From a checkpoint of a small transformer trained on Wikipedia.
Architecture: LayerNorm before each block, tied embeddings.
MLP neurons of a small language model. Each row is named by its layer, matrix (up: input weights; down: output weights) and neuron, and shows model dimensions 0-191. Each number is 500 + 50 x the weight over its row's rms, rounded and kept within 0 to 999. Numbers have three digits each.
After each neuron's rows, "fires on" lists the tokens most often at its 100 highest values on Wikipedia text that the model never trained on.

L2.up3:561532460504519469447578492532606428511459514501503492483450525576417549567463488446569454502505575445488522527446609508512611561461527481534470473510435445533464553529502534421499507538522505550474467446369515576410586573564560540428482543425510521443486506519572436412516451462581441417531485492480494540529508472491454454517540519494519532560506523554458479522579423502472419464444480492527486464532437601410455559542519472433573537509447573537449401515451451524495556448541464474514455551441471539458538552541442438482387510547546523526512387419439502464576469634516532519
L2.down3:405507542519488574620509525575500545503568382467537453471517459511630579493464508483416510486477473512519512532498568465455417394433430425627477486505590489588507537411502533472491446517509419483473446465518549466575464505478384441521545565538484547609437455554450480538500580464458534550493470511503533464517579461457446435533429496488502460471498407497499484476554557427453503457539512567493556595504403496540516441551433551555500570490465542540518518559517469459513475544567462539457516543559539460464497503484528432467518555504537488491436602521540462543388427397508463459
fires on: ",", " the", ":"

L5.up299:530539502510513541452513454504459407470549459405483460538510568415444483591534462606504425489493483499521492427512622595506469511509520468512586510491585410484482411471555512548606537438377518506580489490508475590566464497516489538569488393496484466470534432501479450540468438561521497575556448461478521463507509541612508545536532535539392518468444510515517475441541529476543536453479574502482488557461477497430453424522444476569550464459567483533563483438510541471508437538500573510532509441551424504559361421483454560547543545482636556436491481589467569494508464520425460533
L5.down299:471552521427546461521484511437447616537491506461501614577552500526461583461485550378464515530562534495506526599516461395462468424552453466391429484510546455542516514506535513528536443495589571419472561470481498428434458450452414515459481551497470443477566420539410559430455486515507491456438467471549500505526516465524504416498531553557582353567484480527597532512459440560486547529514546511505493471520523504508447530467423524433418466512532573446460500562488521552489501500532528518446576533501504493518525588513472490497588526599446475499569581353492480519439407519473581519
fires on: " and", " of", " the", ".", " is"

L4.up321:525592371443583534519521498538452538420484514439519427525434499484457561580511483542464413388473441454563518488463487530564568538466483463438580523461492526473459438512554522519509544439524468532516525466488530581466543454497543549453441523472518495522526578457438441470507521529520506505381540573466543514416434469584535561565464560524432474448481497443507485438440488566596568494518568577459386500509413611435429485539556533542521466453490477515515414506572461462518448530490409496577419537515408472538503502484458563478441463436583513497549477430517546437430497540495547380
L4.down321:488510551538454510492569418494515509531587480477448588484596495501454444400513463438522534541516505464467582385463467439445525526486438584596502532457497427550571549559566380466436525505483472519491490471569552480538455540531453489559542446533600457450468378522500480460417491424588493483598452451512522482594563544488464546476474499444609470555527513467597439514518539551399433523489522424546551482570524449469540516479415456468455462508522519414515458454494567535553435467541432549498517483484613449435482471499586438490537557554495501505528497474485465559569539463400464483
fires on: " of", " and", " it", "'"

L2.up53:526452544466500515519507493497424524615527597452514419482509528539461523462524547399526460477460469490475500461537526465497545517509578439531520525585525369446512552548625458508573474532578547522569412450542510560516504445554608523499447506466461518465495468530577461418559423473434542404487450426513424487538524466437475523491520479562463482632511518506496465435512549556467496421509425406497458438562386527553480530548585448536385527474486448565455500458516535540460468523531515506530436443527515546629477573428435480480474482540584535531517465439541539458531460601505533449
L2.down53:519537553477485507536535490488488437540464448465505451511536602502472500518552363565447524482516458484510548518449509543674494475542466531428576456469534500516612519383481480561508492556559569471529514465535569510468530483536542409452429474493531405612548496598462568508404537450403473588489477511442436481493491550524486484484476557498502411455595443470439555523467516472467514504488516606503552448533523532477435405554431546505509582540462521474634575550530491441489492495493552512402428407491489539491508473567508485456520536423475485450458520478493441531411422481498575450
fires on: "\n", ",", ":", "Career"

L2.up718:440481543532504477487480589483481568515416460487489494596535340484489482443422456481516478465529489527533433436498549580511546451442502448490487536550424607522564534473448536603462556501406463496562449521518631562571509476463613487486475401472499422494376535519528523414511497471523480496544361461583546485495442544539411475501518512565551456462504520555519544504492485540592487484595539473462539549516525490547486573430566532531570515558490516560496477487529486559464515474491520517525512559450453574445496468430506535413526516515543501556530395453586496550485466461452492364
L2.down718:528507506581558453557530545631519543557583532544458481519493487520525500493503527557523484462648515490520557432488493575526585445432466487330557510542493458470456500413498467555542415444565427519441481434589519499495533538467426552555556584543420472452451538477482422527539518466511485493462565526443475486558502468549513404530476510494445548477542502485528420511483391540449547497401538429495435546488522580562486434514511540528496562522544533499475508410463473413513540497579550452435473496464580480497527419552524571376496497419453493590403443503489489431490479468539491460
fires on: "7", "5", "4", "8", "6", "9"

L2.up130:470514575570486516557516439465529453539615460480532552479479505594458505514528501420510447486500557579570511460422538449528435504455570523502510373557492511467562460426575430506560530527541486456470463416540515530557452584486444473536554598386541476503449550501543453408569475491480445527462483441511491502465459449452500586424522501579395505528506464504518562602493531488444467467549438471453571506494451579529574473541550526473405567496541522519464433492498538519515491529464488415604549507492488496539587594579525511400490432409539517477404520446481591508462383513514493544
L2.down130:406521483498517514565517480548481482552442561454503552571553588516582461513461514495522580519544416439482478530468465422509491562452457415484527585533476509493593491364531425545481514559501546499493477452436491431478500426553518431388412550420622519468546452485492506433419538479439598432519524515513415528445600455473417480568535523555517430513520430470395470447456476479593451483546497449537420409507526569617483568442476514493446606463481528476490440455510572484516458454522530519535491497514524443559548518589566501505517481484518514522479485499624509504564485527560525521
fires on: "\n", " |", ":", " over", " active"

L2.up290:531443523432544562522504503539515523452500518483456487561444402535466422527493540473507483529480450467542453495478478402477474477540518509446474465463579510518515551464454493557497478529450447486465502507510544532584516321553550475570596474574462470465464586506540573350532445486616563488438462496538546487421499549571476548437505482442443443498506408569505544513428403560481484434496483510502462496525509507476556516484417487417591428531508398561601462547551507550542447487513586561562461550514532462513609465391474420514544527507509482512510457523462488558563507418624501508
L2.down290:564525480469465467508528477518457418517508346571533488518397542557622579572505485463455513524539519543505516538376556542471529534487462536538486435459555510577527436534398586539493445472551463432507470519502583494523465537553465585532496489504492481415473489610407530539536482552500500495453395440500447555603392464579473570479491474620520507523495534507486545465509566548440551400444433517541454464501534489455532498552537530516473479527484532539472613596411443424466552454490407400507524531433523462500479415489508532537551553477491543493459471508543474458501501425497423502
fires on: "9", "4", "em", "1", " |", " "

L2.up758:474479410493406532569556472526452571540633531595413508445500460510570606548556463510501508577446489515507407479528497533463588524467454472508508412576475524521457580540436488395450497585463581492508508405537492472544602481435451520490473566459431418461422571487546517401525429486530498497491505602470517467505486560404508445512506469555473496527508471564490453492514432490514540523520554616490523501550453516454544495446420522507585482446467496463528493474530494468602505534481473572512406400526425471494511531374500553457530444557488434520604505566538484441516493457560484502
L2.down758:461501384441397521401425448499484464504407498500475482529531448469483484540519613457510526513566594525564519503521525455485493487591495529508556445460479436468569497526540350630516510535477502506528461555520435533432462461482459602508398527493581457539501475497420508584566469484567487464529438532555598590593464462486541452468556473479484514538456503441464513574376481518513500465444491467582468543461499568540534442518523511513516471490552540533468412479550535490492546480453496418521507516520641543524507492529538481510441597559485530488393406493515418510538478409426535534
fires on: "-", "li", "mar", "ru", "cr", "ma"

L4.up339:399506566412502517431538460530443520440484574380575625457549538527558528496486436574536474569548441518520492435492426544534515518490483476487430562505472470504497498539462438474526475554493478444421466454409525545527521488477512484511555408447529475482484500481491486548583557557521478365503572570465587495408515472543530433599457501460470557468459489557572563431461510510608474436579476444450322474494440511563479472520471480477491548538563522438485482453401435541554519453491490468509472575540404433556461540442496580545514448532494543508476463448481533467449442527572507451
L4.down339:532494502459484456457548452479510465569501468376514490458501420389475575597463547578448447456538576493424479546440582387473513512518525438606550595539487470491543460543550527438436530532472533449498509506534455430508447538444524552586454529500404457614477461452523521477467377414506537536533447395534563395590544553535536532395518397500578477473470505459498388506491474517458485592499512471494519509541550519467472440561588484548520522486515536505544466461582506465468490542471514506471498545533510474537468463515606496528503607461584538481561448516517471480560482451432497437
fires on: ",", " he", " of", "'", " and"

L5.up706:459490429469415485584502570604496508549533452513518494452610432473447597477450475493491511503512451457518465478531452524558476482402484447439526528478422440530441453500491547521522436514532560532543574545526515466489493506496472462516554442444496572524556494490525565522467511512530535480512535554628439486563377539502550516490551530592455486513548449494526460523596546493515522500531476496556533499488489470516370542496432523440559529460494415423499520410494346537449499326538566533531369520447527472535582537518413586481429500419503469460537555537570553495447581479494519487
L5.down706:503422490549495495552534443511485546386583486427480524492529519443513533475558408566437522567477479456564524468518540487460507480504556481518497527401542501490486462446505366567563635490446481512469457504434548497542521512468463510445550605450636408475517506495525447466497444418485483518429554553452508546517534464548500475592484438595589389450539435482505520511566491487466588443480577446497426597509547467534547480474472513440491470527496454511512468571518476540432470488522442503529563514485491428501470516445527517605448425508618400498524472466495541518482416606550536614
fires on: ",", " when", " before", " if", " which", " after"

L8.up742:581451513468435523417389436429543416508464477433490436473504537528468470494567523482502565448335603564568484497492477408549571493407529512427570504510486572466481553607443492537497434511503504449509523586432558410545504596505471497520484494492583512558534478538541580441498474495496462572428491486470501455560392533428514495549486570435541529517483500569575599556508522504520520532419587487546517489453521450479520415441555460468428443500587592472442515541521529514506491488487533507485525569456558513559427516550522511533486521468412450532567507566575542487532560563438491429
L8.down742:479524458501537513506522530508403509445441597577559552559504584564509533437477400542575549460503468467519504532565499511575536489470513495366472480396485529457523498503466528517558428490549505592460522578550465557453477442436510437594623479540497564458538507519424531492456533504533498545521534521468487615501545457534458392470521548559484534507568469463439624444402369518457488464460471553568523450534412530431560473454514493535458492489481537436565481517459522609460481489521487500518481410430457445419526450391565504501440433469508575518576572499563491484483543478494494544
fires on: " ", " P", " Ap", " A", "P"

L5.up446:530472529470461509535516567466480577551488498452446517557572481527416474483481472467569497451403514536538437471445462485481450504515424523481623487435411588551425369548509538415422517552536543528526518456493523507487504551458472513467482544508457502547549468407599483554419614523515530598429551577470500472415522534550513490543489568536491605463471428509600462512546524523469515454531504408463367571468461547512440527527584466480541446567554429505459445415552429479528419493489466497526528509536462525461536617558451449461511476494501473456520519618516456464529558510531523402
L5.down446:529517536511568472496502436551521591457520461501497501496496477483449514427431516471549480462446605501393504423526505437461497440398491504518485507388476400576502463521507439572458485481519506536430464478495510423501445518455470552454386491544661504521478476440478532404525562565509579499558566481526548432559527537460385524481510528454559555406527560478491487606553505553444471534510528591553504513453543486495552530439408640558480461469515447528469464472410519424507441595518544510550488513516520459507416590509523559588489515448594523456509545512517526552493527583533432499
fires on: " and", "–", " to", " or", " of", " as"

L8.up325:517550402518504491452505525508503540418408391505481510520457431476503470501424563491580555481486546513487588429426365534459508569473474483428492478454441536560471534485434528546528490507514392474504555472446473420508595537432557524547453496606486550537457448455539569484430486447454371449480452551524448514555497579419483495560521587542590474476485478562480512548554468489571550526480521621484475596481498527536464381572589486541494557427513572488462539538446420509453471394524472568503459482460536478514434589516513551502483468480470541513544553571479538507496607511499542489
L8.down325:453494530521595523453473480429560459439582546502513504428484556456535538515572541555472510513476594494610407543582511439452538469545565469503525498543484412467550531456551476524490467472495586485539504632502466533404449510510493456502552501454474555530388448548536525527461525455490505352482599488439587482483441447469491450581561452430486510540508518517474486424517458466495398444388470444563412497602457507520488622495535564452507467554476545528556464512525468505590452477427555497506506550518555440465491487414511473518421430539590564504487483470414514535551551534583516522
fires on: " ", " St", " Cape"

L2.up187:474460499473542473424400537491521466521520531481500508473600482560457553561508508517566460537551469479428505530522560484435468545547405492515560583508422508466507540423518463518465507528427599416544547478500551469583457521532522440490396582518518507445402436480569575605553519489467542571556599523531464525566550478538599484459474523517510539497511570512411431515479567570488484474409487501529506437456529549504412494408374484451502549458461493529449574406398336497549458502506550473427480373529559400514487502514509476546453541476509510492533500578457504487507514466521537509
L2.down187:451447461473637557449562541514539476470557497479532590378479521556502580545511462522503502513493425429563524429537511489429513500478533493523523479430431569519612397532518406434499448500521419500461436518553438376564454603444402478580462576535492540524502434494524482456530575462536444444486455498467585445559489518514588545433511494650483553477478437526504431467458533544473597480495513494457530534448466478552505567476456552447573479526519515539417590529472390487539384475495478522519554505499511488593456490568477464445551489495535459467552516525579516500460533483513496498
fires on: " after", " before", " also", " without", " had", "—"

L2.up328:448486512455535601486551483449492484456617606541547513437523508375451434541523506472512467498503510539521507521488491481553428564459565562440500520505441457444625481483580399530523423481570526468543451477501487514629533485499589515572519460591514523514527492565544473433464521455493481448502475465452506481488478410441554541479438421553540533465420541504563494518546497643528527454487400437539545534435479529482501544531509506577446506499409487489479496505453463437568472451466588551451607575432534458496498472473420389550546522459514551540468617386500530505494508530540500430
L2.down328:489539502561469460475552534463496484593490466534417489498430474470534508470543481530434543548436456447535506524569478503528507414551545593436641485560530424489431415458472555571532545447445514536438521505461518435432491463600495409574437475490408567471495466465555544491466540579545509501547556526435534484485530497543488596564438529492454480523547499474486468387488502429601483553528609599471549508497502508495435613441511429492500419547470566486517456423497497386546463524489493443462397552501445499523485525453531550460474409503482379575598506500440545439495474500510521555
fires on: ",", "ing", " to", "Career", " There", "History"